config.toml
num_hidden_layers = 22
hidden_size = 192
num_attention_heads = 4
num_key_value_heads = 4
head_dim = 64
intermediate_size = 1536
vocab_size = 4089
hidden_act = "gelu"
norm = "layernorm"
norm_place = "pre"
norm_eps = 1e-05
positions = "rope"
rope_theta = 32700.0
rope_fraction = 0.25
qk_norm = false
attn_scale = 0.125
bias = "all"
tie_word_embeddings = false
parallel_block = true
init = "normal"
init_std_qkv = 0.0406
init_std_o = 0.0
init_std_up = 0.0406
init_std_down = 0.0
optimizer = "cautious_adamw"
learning_rate = 0.00141
lr_mult_o = 0.817
beta1 = 0.9
beta2 = 0.98
lr_head = 0.00846
warmup_steps = 486
schedule = "wsd"
decay_fraction = 1.0
decay_shape = "linear"
final_lr_fraction = 0.0
batch_tokens = 65536
max_seq_len = 256
doc_mask = false
train_tokens = 495400000
max_steps = 7560
dataset = "wikipedia_en"
MLP neurons of a small language model. Each row is named by its layer, matrix (up: input weights; down: output weights) and neuron, and shows model dimensions 48-143. Each number is 500 + 25 x the weight over its row's rms, rounded and kept within 0 to 999. Numbers have three digits each.
After each neuron's rows, "fires after" lists the tokens most often just before its 100 highest values on Wikipedia text that the model never trained on.

L16.up781:481530511487466530528518467462477518463513434520482503516477505492502478472479531481517495473519498483511483538503514439533514515481464528445465486522486525490526488510486487473492519513491510529521483507468487547505494550503471496483529508510493514401513499500508516538513498505488483458
L16.down781:522512479499492509517486484473488463488534483498548485569485507525544499501495520556549496467506502473507518497530500496462509509469461542536524480528432510517528484519485493468542487489476482494484509548490478485486503508469499507508479528492506522496490474497546474499485496524488472466
fires after: "1", "| ", "\n", " as", "2", " "

L4.up1289:509473491530467519493502489515489501544496453464483497525539483483481525519508487497518507516522471510440516521487543462505496489472495464493467474506463476485532503538538494525434517533502498542493505517542496479474525539498490536459527491467531525510482498508520498481495464520549486500
L4.down1289:502496509462503552554491490495490474481502503498490494477492494524483497519516495514495539515529508485482465488516549501499476485478513530465456513494528517500475497500474492522497482510543509490500522478477462497560546515548480462508510511515559508511491517500486496502510496472509489521
fires after: "1", " Z", " Ch", "°", " V", "M"

L18.up991:520505492500451513511470471481517492574506488491477506456465495522539500530463553508509524489492524492481516485485509506521529502505430493492475514493467464478544478516486486497499516486489470515503535512492474525509500469509491489491491488507493517487467523456484487519517512477514514475
L18.down991:556491522486530544489525525520487479504467507494491494513510526491496523519479496510487529500511521505494525514522466508504464508510495518533516487484506530512513488476505539496488475468473493493440496536547531496539511522529509477523499467483517508486482505512498481509520507489496464514
fires after: "| ", " | ", "–", "ia", " Party"

L4.up1419:550502508470491531495554523565482476482470486495460485490499528485500483486501512497512493490470525496514515496498518533477552487500527513471472508438478489572450503517510495485486517493470490568508493491506485505504491492429528533473494548502527458504469541528500447505491484437519515528
L4.down1419:503509534480531531487489492488471471528498530471522494557498519497522538483488521486489474461474529454490547479494533498497539500479521458525510469492517499497490480471456462484477528518488486497467477486564512495545508532486473487513505561535495500515472484499484509474520458486447487537
fires after: " c", "G", " St", "C", " g", " f"

L4.up1150:491502518521498495479514496524544493493511471441465466463497528504454518530506510502488507500545511477482501495484522526508500519487495566498440549504461458444504488524501522484505469518496502465538516528523529495472490513486505511508544508495509544471474527526535527494489531492542515529
L4.down1150:481477528508471493497539508537522516524501508472506454464496501495550526488489503495503512464526530486458561509476492540443494501481520543485453489521528456502501505517526529500524517506489496484485511530500510493447505497535485521538482508538475491513480520499528482512485498510520482516
fires after: " Z", "ov", "ug", " Ser", " V", " Arg"

L4.up1479:454498467523506519494489488538495465541460522492474509528528483512503464473485523510495479486479522543545493538514545497501502497519501534478452525533495491507475498490495458537527553537558465450471512488472489476496507521498501512454487470511576496469502473482541534483504498480481545488
L4.down1479:554486499477473484492506475488534530494555475521486525495501485453537478499500513498455475516503491440485499441510479521537521471485462530550519522479479514468503495531498523496480520453495499510519462500496456517539524510514506482508484505439473448480472501501498515498508542478520493470
fires after: " |", " | N", "| L", "-", " | L", " | E"

L4.up1453:528512539512495470514498556544563502517514466491508514519500529499507456509482530553500453514467516501518462478465517520516482495503513488481479595500513440477508477487514545459498502487522487473491494509525511526488522524492527483515481497472520495491470486502477494510515476486543476528
L4.down1453:480484496519536463543512503499505498545513507529484504503471508502497518501510475537490463510486506522518481545522498534503554504553508491484517471530482447493465489452475482466465451504487480454526517531517531527545511507466512479477496447490462467479480475507477504502521468515526453561
fires after: "\n", " K", " s", " G", "ow"

L19.up1253:500572497482452503508549457510525477512513499506468514494451497496506511511506499485536473459527514504477469514492542496528519487496550483488504495476470514501467509523482502522533500488487476531492486504506475544518524507526532435447487448490517517478487487502520496491503484499482519484
L19.down1253:537479502540494502530436464501516488521490476542561519510528436464460498504500457510456511489509495505528523521471515513516500522461502543487501516480509508492498487469481485524527480498479484509492520451563564504476527522466438517522512545502501482505511478479478490472488524540493512442
fires after: "\n\n", "\n"

L4.up1527:489475514469523480512503518532555451480503501530491555518507539493508448513508515550512488510510473517519482465526516547531537485511487471487491530533516477521493456546507529489483524509508503468520513473498487495542496519442481458467522498511539479511497501485516475532521536470503471495
L4.down1527:496497545489508528498469492491520514503501533520492493521472510487521461479514505552508424462448474474465499522500496498491484450486496467523515512483538464515526487507468518515516510530501464493455509505493522484532512488456496517493509535527524490493497498506520476535519529495494487524
fires after: " K", " f", "T", " St", "G", " st"

L4.up682:526514515505491522455474468503530492559499524489477487488481515520483452479549508502480471505506506540556440509503545512523504496488493463470468514536512485501455538503531557519467487486501470494514525445528466493493492523432472504514505502514521527526453527482484469510467528489533491500
L4.down682:465545486529538498474518544488498483508493526477479502518528493499525528463493518498521537508543554530553472516480511510447450491480518446489458493547477471488485524511514457537488508486487478486509486477483472476504469490477480524494450494527519509536520522480518516465491536493484488490
fires after: "\n\n", " F", "W", " f", " Und", "B"

L18.up1127:529530458496499505479495497468484476528528506516485541476494515528479543488502509488505506493480443530502473488501488494550472444472510508520497533476496531510504482499557490489513500525517500508538515488534534491488517494477467473489493507472527478474534476490465503506513510540483489475
L18.down1127:489518511463485478502508522463488509485486487452463539449490521509497504496536510523490525508538520510502525479555521495491470500497526504493512509451466512499466492482475493480520509496501467488545524500442542489487468506519515525503511497481574502510484460527497494447506498508469488495
fires after: "| ", " | ", "–", " to", "2"

L19.up1141:503498510519462512503538499526491528541516470486473511519495508495441515503540520515428466495522497479538498492562518478506492533488513480508489527529497531513481524479481523509510506560521484548504510505530511506499504543495518486482459521459548506506486515466502519512484487527561444497
L19.down1141:474515504478511484505473489495505469528492454497477500541535527485532485484544532500572508541439503482463480483454504511553501479498472511491506452506516460540520516517544518534486504482490543468485496514493509529515486497507484512544522509481545521512521505520508483513460502492480533470
fires after: "3", "5", "1", "4", "2", " P"

L18.up217:469504517500524528460495510530523485571506484529483542513488461484442504481493510529515489512487509503532459528476502503487478489491486493497507496501506492476455531518515541526488486497530462452513475441517496509479519466479531499506476542476497490484514465489498524554504514475571507491
L18.down217:482459498532488524493559512520475537517519519553488474455514500525462485525515512495534496529533471502473520459499514484513522486491500494529496539444518514496533466486487523475506502463522440518509467470517516543521503484506494488478521499506495488460503517522503493516467468533508507534
fires after: "\n", " g"

L19.up1057:551508487449500511519521508539493523491466487492452490500464535495511518508504481524477529524501449503525515448489513505488463496510513479530480507525479483511491552527510497498455535513502511501500529487472494458491525507485508495470511491499533491474516560501488525523491506496479487500
L19.down1057:462510479476460507479462525486484504482482524475486511517524510554487499494523489482526543494510478553481468497529491464506517460510492493530493518487468514542461462522498503513518454501526508473488472466496505501512518530496489537528520519517526482477535542492473536477522553516496465490
fires after: "1"

L4.up130:497505491527443486484515461511505492515432501487480493475491532480485538450507539504520520476482500516532479525472530528516462526493497566520463501490509506513531455509467482483523518513510491499566514486484492492499529518490513549528515496512536489508502494449489531447512485471504540518
L4.down130:538498507479493487528524440517460547485479492485545473496468542469532520509493531538490515454454513512484488529496452483553501514488466544509484475487512490521523502499535501469491498464481515491477545509485517475495480491488518488491537477492501462531507511504471485500522519496551516466
fires after: " | ", ") | ", " votes"

L4.up45:443509528518450458470544505534489513544495510502498492489517500492456522480475484474434509515473512481493497497494496472499520547492488443458519520517488479528521451529526500494504473481464498516518576485506458530479536498477529535462481503462501483493498580484481500507512514518483480467
L4.down45:506457495471493472530510513449458434506520511510538513503510562502499468490531494556545491551512521463483478509525534515521522453527465490494482449489515505516512505480480484490459470494493483521485488487487503483537471493483464481493472515473497486541497473452498507500470496501531559527
fires after: "\n\n", "istry", " m", " L", " Tr", " l"

L4.up1451:519523511495517531480490503504508488499497485481466520451476495505516491504494504529457516495484490473476476449515542498500527508515489508510471525487465477534497498511499543539519485509485528518501481458550512524499522505478478499455512495569535492507469505511490482504489553519488476524
L4.down1451:524521524476498483483520501517519511504513487537494546520490521507530494523525498500484474492501498511477477495506506497509476554463495505550497535474451473482488517503508496498484485491475465465512517492513467500560517528452472493488503499496474489479456479468491524529472495543548494516
fires after: " ==", "==", " ===", "===", "==History==", " dis"

L19.up441:493498509506460542529492495520503433524533477502464499517496551499472464499482508523484514484490505522479509517516511516542524456486472473507455498533475536518469474506448528523506493486450495459532511513510471449505522518509483508505508496489536492497517510466506505523509475526502512447
L19.down441:502545503530554463498484518497499529537500454466493521447524489498530521505508493457506511485519486485533527490474475491519472494482470507534543494479522514503503507513487485479492459500502499465492511538475475476498514529501521472492495475500505477464495504472497476537487495512496490514
fires after: "| ", " U.", " | K", " Succeeded", " Preceded"

L19.up815:478551564510472519494509515467519510525505523457520494470473508514487474490509517480510486499490508527486485527505481513499496490543484487468494484514521503427462483485499509505562454507520495470473447499516484534502495476454514526517494495509507519512486500505470485502505457501488539495
L19.down815:499475534472549471455490499539524477526483502508521495518505521541536416480499429516508519527561477495517503512500494542503482490545487525535528511460485490511489491512478487462490510528535524481521477478476489482490496500480512493490508495474542480483481525472509508479492482518498495484
fires after: "\n\n", " |", "\n", " s", "."

L4.up1294:485460528489452494452475491548573509509506467506489543464520504510453453483500504510513498497480499555519481515489476488511521545513471520482490529480502506501479528516480492497486491478521521512517493500489519432468480514512504482486514499512545504533486521484486475512489504510530464448
L4.down1294:500523464536475494482543510511465506534559504504506546533455483495534503549444497532530489473459532506483496475528518488533499496475481493522502497474484534463527513493475534530509515450543517479500504502477474489484481521488540491455468509530510499470486483494507482537528477463497517467
fires after: " G", " B", " | G", " C", " ar"

L4.up1352:498526511524465467503518484480462504517492483480492516433459527468510550494478533534511564524496527551508500515556535517539517527497501526521477480465512498503567489481494529499506514504494486467506492462526542526505500497536500522450554492502540479507496493471483491518456478520480499496
L4.down1352:499520508482466486469485517466490494542456536438516497514472522459513520504516485499469494467521503485493444490489508515496526554481515495495485509476515504518493494520492527491505548517513512484503458455491495475504495481521493554497502539518527544446534496510517503502496506506457544495
fires after: " N", "1", "18", "2", " n", " | G"

L18.up1023:532529473515491495523512480467519472558485479475493549488510523543531490542483576505484512489520480501511548525453477499505522505492516526488494502484474463532528499504527492486491520442453439510484509501481517503503496504494505478501536478457497473480516502438520502517492480492486444483
L18.down1023:477476485483478547487543526515506537531506514498485466450525530521472506451518504501496482478476520541474466508507541474453495496507493506496486525522496511500518492513498507474477516534535536510463509560497514478522514529503497494503495472514565523489500483510491522493491556486527511484
fires after: "2", "1", "–", "| ", "5"

L18.up1199:548526509421501532507518446485505484493527543467454500498527492482490466481512494493485494521513523509476479506498516505535528518483497485504494520518499487513471525504484492545467513558518494510523465487472487528489466515469511460503503489501528519463521505482477510518501455475483484481
L18.down1199:512497488521508510505472524516512496456527488497530471514530528500501523502479528494456518467492465471431483482538450534529519489511476513534478450474497505507501454516461538496472462481455507535519484530518541496495494473497486529529507527497509515544508517475480471516416459480508486511
fires after: " F", " w", " p", " f", " W", " c"

L19.up1100:531488513493513501460499539513484507503462511484496529490490545472515511527510451515466515507511468499509511513491473456441457533507486519473477525525476470538552481497486532465519508532487520498501471529446474494510527537492518484515516497507493488504515484510498533491520465454491494466
L19.down1100:442490479509488475479479502509484520496483507517528482503547492489533491510534496547490443507524474521486504478533495554509510486566506516496484488470494473507503555521476481547486494489469543482441504433465476483558490513512493514524495497504490487510493512511522499503502495527516447500
fires after: "0", "\n", "5", "2", "1", "3"

L18.up914:488517514463501520521500495532539502506533497502518490477472523496503451526506500493492456476474506450534548560509476465497525494500476507484455471501477507501485485527472460504554533470476486534523489489556515505488525470510542510493504462519541471440474539539501542502503505472468514523
L18.down914:513496472521502479514499499464505481474464543519522471508530527485482526497465490499468445511499489457513517563476497518471506477568530512532550542508554514470513527492474507475532464475512487507538486535524504504497510457496471528482531496499534538507513511483519529472520481487450485494
fires after: "\n\n", " ch", "b", "he"

L4.up1485:516496507522497534468532481532512515550438484496483508482525506516487474525516456514473506519483493466516519495520503529503532481482489545452426534482504466506480501459530505490520494448480471530465517508478462470459525544463522531473493488527527468543472475482483468467482501516501461499
L4.down1485:477459449472493507465498521528535526508488491519489491514514489476484516516479537500509516491483492523461522447503493513456501481538508524467430477500479477468496485516490478507489456481505506548507492512473515453459547511522528506484512510538502511514490531437516525523538492483480476458
fires after: "==", "===", " R", "_{", " ("

L16.up153:502531555504456536478489508531539489460501518467465504484490523496533521524524497494473479452499546503562544496515503479526542500504509498496443504496471509494517494520544497508522493527471499500530508476473485506447498530479484485454499519525502433465502502483510556505514509469459444522
L16.down153:480594545458488484526461511483496477519514467504451471564521506513481485482482492509521502524462528504510561489501494466502491506499494486484489514482486494533540532517485535494494488470536514498509530532487530533524493489560475487521537490503521478491548488480500510468484430517492497512
fires after: " l", " L", " ch", " h", " m", " no"

L19.up147:544491499453449524534519525483516524484472512513491522502511539484477492521486519489442515515500477515481492528486494483510467519498487493509504520506506479475499515510489467553496453515488540484472530470538478504515480524503486463479481517475502504495500457512477462524489468486531459488
L19.down147:494505442506489498487468479521493515542479506475485486478547517461559499510496476568499508533486511476487513486539477496548490468480547523480526549499495502465501498458480533491485480489507511469548526484485506507512545510539495556515469521508484522505496541479470527511496479504476516535
fires after: "0", "1", "3", "2"

L4.up735:485493495476490543523484515491516480470492485506468533506534508502517499550453565483461485498517487481521497499524476488511508496528496522472496505498473511490527493567552545476497472558531506481534460483484501490514509513493485476478496445506487446477484499502513522510520503511525507525
L4.down735:475447502479500520561519439509481536477507452498495498501488530515505526539483482502470481445500510516477495493484494472456507494520537488503501501498488514497540502543450480503487492509524531517440485522482511460509495484489528527469491502529529510524504494465499505456508484458514476513
fires after: ".", "2", "| ", " b"

L4.up1207:499494538494538538496503499481476475528445502528470545508464495493449503503527525511482548517479493512518515509490512510512517461481499470489459497494495486513486464513509513504511473556498520544445495501488534490442518534508513476517513480565530545488500496457459521468496533510505474471
L4.down1207:528503498554496526533514502444471487462480456527471537481504528514503519463512522504454498543492525502453448482527497457466520479497523484460553538503468472484485480475501506518486470521482505526499482477532516493518463542510505493509458508518482563537530475493498486535555519518494493513
fires after: " ch", " Ch", "pisode", " M", "Ch", " B"

L18.up1368:553474495499483520466494502536460501472497497490514480512471484505500477478491521508526498500478520463494472500546512486554512531492501463481501521537488500482456519504539479580481489524454511521504464481517447508498505498526493501497465527510502488487472505517507479501496452455478519500
L18.down1368:481521510520475490480523481481521500518542517514509517486520476452501479502516468491470533490508531503465465491464462497452488479486507521490524535484507500519557466477497459502492543510541512476524532525487498514479526507506529512468516549480502490523523449517478518474498526519533464524
fires after: " / (", "2", "1", "8"

L4.up281:502484524465482503468492471540512473482493437510486497466487551528485506532493496508482508485462565541529469546504503539490522513497483520539491496451503485517516570463511477499528478449525495536522503489512517512497485500491468525519553499482522465529510542504455467516499496504516500476
L4.down281:520509521470513502494471485512553493500460531435519537497492516508502506490457495515492501477535520499496502497480506488454520531525474498525489524537482464473497479497554544517428499486535506487485491546505527481467502461501517470498550510488494471521498527491483476475502491517532502498
fires after: " G", " B", "ri", " F", " Dou", " rece"

L4.up1299:533540525493490554505503489533532495525504523476500490532530500509486471501525516509503498457470490496500457527468538483495507549480495443467435470529486494521503491482513517500511525492515478564531531532512506517493528535453532518524545455475552552479480486510515519456484497475499499491
L4.down1299:512530547499515513483458500462525486453498481488506493526489506541468508512537540529474509512458495522474501519501515508456495495485514518473478523508458490490499523496539483500501520486490525516501512527496519490498550486502492453471536511512497509490484498461518504533445484521491508474
fires after: " Ch", "Ch", " Mor", " Har", " sc"

L4.up872:517472502521495495545493494488509511521495486483512546490535508468450477521507539543469516497474525505502493485463519455485492502526466517515502523500507484519504498541529564489528468490499516483505500519512511505477499492483503489501522501492523501526466509498460522534466502503550466474
L4.down872:523470517492468483478509514489516531513517486465468491505505475553526464467491507495529513553496470493475498510508520495536528479545483479487495525560482510545463513475459460508526447514514482491483507502484463513519461483496508514541523504485532509468498448514476471533529541556526508550
fires after: " P", " p", " B", "P", " | P", " t"

L4.up673:519517546532520507480490494496472528516467518489483543498507497504475481488496517500480488488500496514513479513492530501491528503511519495490480496465493508510472519493492546500530461459481501507523467512474470475490446524442471498498491529501547490522471506487469480559493534491481479532
L4.down673:501511461448490467504494479448527520441527493483520509505515487510489469534494474509534511486489509481471514447532484488496490487500522464484497517554520470500485520494518496525489479473498506506500499479473513538516508527493534484504531506493509520508557530521514492500538476510531541516
fires after: "S", " |", "W", " votes", ")", " —"